Weights of a small GPT-style language model, trained from scratch on English Wikipedia.
Architecture: LayerNorm before each block, untied embeddings, attention and MLP in parallel.
MLP neurons of a small language model. Each row is named by its layer, matrix (up: input weights) and neuron, and shows model dimensions 160-255. Each number is 200 + 30 x the weight over its row's rms, rounded and kept within 0 to 999.
After each neuron's rows, "fires in" lists the words (lower case) most often at its 100 highest values on Wikipedia text that the model never trained on. A number after a token or word is its count.

L4.up833,174,212,207,179,180,185,244,202,219,193,217,155,172,201,146,215,200,247,148,219,139,186,191,196,231,173,183,221,220,267,189,234,205,176,133,220,246,229,161,189,159,180,212,177,234,250,187,223,158,180,201,209,199,165,293,249,158,168,205,150,202,208,186,222,159,171,221,219,148,185,151,186,177,196,186,202,208,171,146,191,242,176,121,190,157,201,211,181,221,202,208,188,273,203,226,232
fires in: "two" 39, "several" 21, "many" 9, "three" 8, "company" 6

L4.up657,185,217,197,231,227,250,159,209,195,203,179,178,224,209,198,231,228,236,235,178,224,199,213,194,219,225,204,193,198,188,175,186,159,161,270,177,193,206,247,209,212,250,226,210,200,185,240,170,191,207,182,192,163,202,159,212,223,235,202,200,160,231,224,192,261,231,208,258,198,176,191,206,189,196,202,231,172,244,238,157,200,173,253,198,209,201,142,249,213,206,229,202,197,191,184,166
fires in: "made" 22, "t" 11, "when" 7, "american" 6, "rest" 5

L4.up916,204,256,241,199,164,167,214,230,183,155,179,177,162,167,208,238,233,272,174,209,219,183,209,230,199,221,228,202,260,223,191,206,238,196,182,246,246,248,205,186,222,127,253,166,234,220,269,271,221,229,209,179,255,182,194,235,219,174,245,176,188,196,183,113,211,181,196,260,145,198,191,170,187,193,198,165,262,184,243,225,263,212,230,200,197,217,246,187,185,199,232,216,225,195,237,254
fires in: "microbiologist" 13, "following" 12, "various" 11, "other" 9, "bacteriologist" 8, "studio" 6

L3.up27,225,171,162,209,184,208,210,190,214,202,209,183,206,211,164,164,211,254,163,183,224,203,149,178,223,192,217,210,199,240,183,199,194,174,216,216,200,242,150,237,152,199,212,171,179,195,160,242,203,146,212,277,229,163,328,210,208,190,200,227,220,259,142,217,208,188,240,149,215,217,199,201,206,224,229,273,123,232,159,176,199,127,120,207,162,169,191,163,197,214,195,234,287,170,180,213
fires in: "who" 36, "control" 10, "contract" 8, "contrast" 5, "williams" 4, "adams" 4

L4.up783,188,219,216,149,174,152,242,199,225,113,215,199,216,194,137,202,200,156,195,176,215,192,203,200,176,193,211,219,266,213,203,209,161,223,227,259,232,208,229,246,190,180,192,153,189,216,204,215,207,193,175,241,278,193,236,187,164,230,259,258,210,233,197,208,182,165,211,240,189,155,199,228,220,154,165,198,189,253,191,170,213,136,162,178,219,280,223,247,203,189,194,201,203,191,196,160
fires in: "a" 54, "one" 31, "each" 9, "an" 5

L3.up333,255,181,246,222,194,212,209,200,194,179,135,232,239,151,181,183,145,147,195,204,198,223,238,157,158,157,201,186,183,122,231,154,225,226,141,178,204,237,174,207,195,133,199,176,205,160,208,204,180,220,183,201,239,225,178,132,222,227,215,233,141,120,176,168,181,204,187,125,229,185,195,202,172,208,158,180,217,189,212,205,168,201,190,216,143,187,208,155,185,172,212,196,147,197,203,191
fires in: "such" 26, "days" 13, "again" 7, "general" 5, "main" 5, "train" 5

L3.up29,222,182,183,182,138,216,193,221,192,176,186,231,236,200,198,183,234,248,201,204,237,227,166,207,191,169,259,212,200,237,209,200,221,180,216,230,119,195,211,188,194,151,217,172,166,194,221,266,239,186,181,238,265,232,295,215,220,127,177,229,253,251,165,263,244,208,234,204,180,180,238,218,244,202,242,241,156,279,218,195,221,164,153,185,201,191,196,212,200,215,189,257,220,204,167,195
fires in: "where" 20, "with" 15, "control" 9, "contract" 8, "contrast" 5

L5.up200,183,173,178,142,202,136,211,192,227,193,187,157,162,206,107,182,186,254,163,216,203,195,188,199,229,215,195,207,218,261,206,213,266,191,134,202,197,222,170,224,155,202,191,155,196,229,167,209,173,194,206,231,190,158,224,264,166,184,213,190,188,241,177,180,190,170,202,198,151,209,176,189,170,227,196,195,186,161,161,160,190,139,136,184,190,187,201,150,239,227,204,182,284,207,194,226
fires in: "out" 18, "without" 12, "age" 7, "national" 6, "i" 5, "never" 4

L4.up476,195,181,172,184,222,219,177,201,211,181,171,139,183,201,146,186,216,264,146,203,264,193,225,183,189,200,208,192,188,232,173,176,211,173,177,181,216,277,216,243,162,214,250,179,209,203,173,181,149,180,195,199,202,176,249,280,185,155,211,173,217,217,195,207,209,184,253,218,174,166,179,159,156,255,179,233,209,200,149,190,208,180,176,182,179,198,243,245,192,217,198,211,269,185,139,226
fires in: "who" 48, "you" 11, "having" 10, "well" 10, "himself" 5

L7.up122,215,240,186,173,153,172,162,159,185,173,197,198,195,195,268,236,261,233,241,205,246,146,218,209,167,144,204,166,229,235,220,202,217,200,209,208,184,213,233,198,217,168,188,185,210,193,208,206,218,213,211,150,210,204,163,241,186,211,212,146,199,179,197,195,149,204,201,229,169,186,162,207,194,216,199,131,236,223,227,195,233,212,282,168,205,159,155,227,179,208,244,207,156,178,188,214
fires in: "born" 47, "greek" 8, "almost" 6, "week" 5, "team" 4

L6.up499,175,226,185,113,164,216,174,218,199,181,230,208,223,166,223,192,202,187,172,191,209,164,188,147,205,201,214,127,229,163,214,186,200,209,205,142,117,217,265,220,202,196,229,158,188,234,229,180,184,174,156,207,168,205,282,215,179,192,197,191,246,229,208,253,185,197,227,203,173,187,200,179,206,218,247,229,198,202,197,173,205,154,138,187,215,225,211,283,260,198,164,199,190,219,189,189
fires in: "that" 63, "many" 5, "germany" 5, "being" 4

L5.up216,192,192,190,153,231,180,243,190,227,193,199,177,181,192,152,201,193,232,139,231,196,222,174,209,224,229,220,237,196,224,240,201,275,179,146,241,177,216,159,219,146,170,210,191,251,230,175,208,184,192,196,231,240,168,230,248,162,198,223,196,187,252,185,248,203,191,234,183,208,193,191,233,187,221,170,212,205,221,154,214,239,185,133,180,171,194,263,183,203,157,218,144,270,219,216,227
fires in: "out" 19, "without" 12, "that" 8, "turnout" 7, "however" 7

L4.up855,217,226,223,162,182,148,257,206,143,213,176,160,188,214,140,149,212,212,251,196,251,214,212,248,215,219,177,201,194,201,205,153,155,212,201,203,212,203,206,191,234,208,191,190,190,231,214,231,176,238,186,253,238,171,245,166,221,237,232,168,172,230,158,176,182,230,228,181,194,233,186,189,146,164,196,196,272,199,266,215,199,206,157,194,205,230,190,207,196,204,164,157,167,148,200,135
fires in: "r" 11, "a" 11, "national" 9, "us" 7, "team" 6, "state" 6

L5.up905,154,200,182,136,180,142,212,190,211,198,189,172,179,183,156,190,190,266,172,201,184,177,177,191,192,212,171,199,240,231,227,207,243,163,122,203,221,189,179,207,166,155,180,151,189,217,170,213,175,215,201,220,193,189,210,255,160,178,220,198,213,214,189,173,185,169,199,197,154,190,192,166,174,202,187,193,197,145,176,185,230,162,182,194,176,169,180,150,216,214,230,153,278,228,215,225
fires in: "out" 20, "life" 14, "without" 12, "you" 8, "turnout" 7

L6.up92,198,266,187,193,208,227,182,199,240,172,200,197,203,171,262,227,248,253,231,182,234,154,208,156,162,140,201,206,246,207,185,190,164,175,226,189,139,199,249,218,214,162,238,199,249,196,214,203,198,214,166,188,160,204,168,246,212,182,223,162,220,166,222,189,203,215,194,226,172,193,172,179,162,179,182,134,235,205,214,204,225,172,257,174,197,152,184,260,168,191,231,181,176,231,226,156
fires in: "born" 42, "various" 13, "variety" 6, "received" 4, "team" 4, "won" 4

L5.up503,164,236,199,139,192,150,220,166,224,205,171,161,183,216,139,184,184,266,186,205,204,172,171,189,213,198,195,198,204,272,193,211,256,179,141,203,213,206,180,208,168,190,194,155,189,225,197,172,145,207,188,196,178,179,216,246,151,201,223,188,206,247,190,187,211,176,193,198,147,220,173,184,201,185,206,194,170,149,166,172,189,139,139,190,181,179,200,165,240,227,202,190,279,225,193,192
fires in: "life" 18, "part" 13, "out" 11, "age" 9, "later" 9, "without" 8

L4.up857,159,221,197,175,167,233,209,228,221,215,219,162,180,220,132,222,191,216,175,179,174,198,189,180,228,196,215,233,221,235,146,248,187,173,179,175,146,215,190,195,157,232,211,172,203,254,193,184,152,161,168,204,185,193,259,237,161,189,168,161,215,247,182,270,219,204,260,249,168,201,192,196,225,182,199,214,184,210,141,118,194,154,124,166,163,183,209,198,224,220,220,192,247,204,181,168
fires in: "into" 32, "now" 8, "snow" 6, "scored" 5

L4.up315,204,278,211,184,124,189,178,233,177,166,205,195,192,180,221,236,214,263,246,205,222,163,225,202,195,194,228,203,224,192,156,183,191,178,217,200,174,223,263,181,262,207,237,161,210,212,264,180,186,208,176,161,197,208,157,215,245,174,208,188,240,186,223,225,210,212,152,273,165,183,208,174,180,183,221,151,223,200,301,196,228,202,211,176,227,239,187,267,204,230,219,230,183,234,174,196
fires in: "states" 27, "microbiologist" 11, "following" 10, "bacteriologist" 6

L5.up114,177,173,217,155,224,157,210,220,202,177,195,156,192,180,127,197,186,241,185,208,206,182,181,188,235,217,233,196,212,259,211,215,243,193,179,166,207,226,184,245,204,189,236,148,176,247,200,212,192,202,189,237,187,193,216,246,173,207,213,200,227,270,193,214,214,197,188,219,159,220,195,214,219,239,225,209,184,168,221,180,174,132,120,202,216,212,210,213,230,209,192,243,252,233,179,196
fires in: "i" 23, "career" 14, "life" 8, "world" 7, "remained" 4

L4.up592,177,244,244,189,155,203,208,193,215,178,200,210,178,211,208,202,227,289,243,194,208,174,235,219,189,185,186,216,255,220,148,268,130,148,199,226,222,181,214,175,251,172,206,196,227,245,234,202,175,194,218,178,205,173,128,235,220,189,206,150,188,187,204,151,178,178,210,259,161,245,170,205,222,185,210,148,253,210,219,228,260,201,236,201,185,183,210,206,191,230,203,186,196,229,217,206
fires in: "other" 21, "microbiologist" 12, "name" 9, "is" 6, "bacteriologist" 6, "said" 5

L3.up291,198,230,189,144,240,181,227,209,225,244,216,233,156,130,189,190,230,204,170,181,254,179,203,192,205,196,189,201,223,173,215,162,194,243,206,214,236,189,187,235,222,182,243,208,187,180,232,234,227,218,160,215,234,188,142,205,213,195,210,171,189,221,157,202,235,174,226,172,226,172,197,232,158,174,162,155,215,142,226,190,134,128,238,184,293,222,182,271,192,228,193,226,178,185,205,146
fires in: "a" 99

L4.up943,192,193,205,167,229,219,228,199,220,168,204,176,182,210,147,203,182,231,159,203,206,199,181,187,203,162,223,185,198,236,165,199,223,178,185,166,165,247,188,224,141,218,229,172,206,249,168,190,161,141,190,190,213,165,285,235,170,158,196,174,215,230,168,264,204,172,227,214,149,205,180,201,201,234,178,221,189,225,117,146,209,151,96,168,209,228,270,204,228,205,201,197,268,185,156,197
fires in: "high" 11, "several" 11, "now" 10, "many" 7, "snow" 6, "east" 6

L5.up297,171,220,174,140,208,192,196,203,207,195,188,127,189,215,123,194,198,239,165,201,214,176,195,198,204,224,194,171,219,253,193,220,235,191,171,178,237,191,213,216,168,228,224,150,196,216,188,177,175,173,211,237,182,183,238,276,166,158,213,194,225,256,184,136,216,182,217,220,149,199,173,168,177,214,217,211,183,172,167,128,168,119,160,192,197,193,213,167,245,205,208,202,276,192,160,213
fires in: "i" 23, "having" 10, "himself" 10, "themselves" 5, "remained" 5, "itself" 4

L5.up486,175,249,183,135,211,163,222,199,230,200,171,171,189,202,140,216,197,262,202,222,203,167,178,198,218,227,206,214,213,254,211,217,251,172,137,216,231,215,207,216,183,200,247,179,232,243,170,186,181,211,192,203,191,176,201,266,166,174,243,193,208,248,188,221,212,175,206,223,161,208,188,186,200,232,190,199,179,173,198,199,218,140,156,199,195,201,224,220,239,219,233,192,299,209,211,228
fires in: "out" 28, "without" 12, "age" 9, "turnout" 7, "average" 5, "village" 4

L4.up899,204,231,188,259,159,237,182,231,216,208,188,224,232,190,227,214,195,221,235,181,192,217,211,217,213,198,184,266,187,260,183,162,183,164,204,255,146,199,240,184,207,197,209,203,222,219,192,181,235,188,198,212,186,215,142,157,195,216,178,174,145,194,222,186,211,226,198,217,199,173,216,228,160,142,171,183,201,254,284,164,220,200,254,190,198,201,178,185,198,221,293,196,159,159,205,176
fires in: "made" 31, "when" 14, "5" 7, "despite" 4

L3.up159,135,206,223,167,245,198,217,184,203,206,180,175,213,174,175,224,212,236,214,174,219,197,200,197,152,194,212,212,167,229,220,177,203,242,193,237,140,227,242,204,217,187,217,169,155,169,211,236,244,250,156,211,260,150,171,179,148,216,207,213,233,271,168,162,196,201,195,142,203,227,174,246,199,211,183,188,242,234,209,215,159,123,202,162,203,187,226,194,198,201,205,168,226,242,198,230
fires in: "a" 69, "s" 11, "their" 8, "her" 6, "its" 4

L7.up513,175,195,208,151,195,263,190,238,200,182,215,151,237,169,178,177,228,207,139,209,211,149,223,155,189,238,203,167,216,203,200,182,187,190,147,162,152,232,258,176,209,232,232,196,230,236,205,169,184,145,163,197,195,192,284,285,215,179,210,185,221,223,220,246,176,240,237,254,173,160,169,168,179,201,206,235,183,182,213,176,236,159,187,151,203,216,179,280,236,206,176,177,233,216,152,222
fires in: "that" 86, "trans" 4, "under" 4

L3.up389,235,238,210,166,192,222,240,219,189,191,216,193,216,156,167,182,230,201,177,180,238,203,186,195,195,208,166,229,174,238,218,175,198,195,231,235,179,265,252,205,145,185,207,164,184,157,169,221,231,237,179,269,232,126,189,203,178,249,241,178,201,218,174,211,235,152,152,183,221,194,210,268,229,212,143,204,241,187,193,230,191,138,184,196,222,256,204,204,227,194,181,185,216,283,194,238
fires in: "a" 80, "an" 20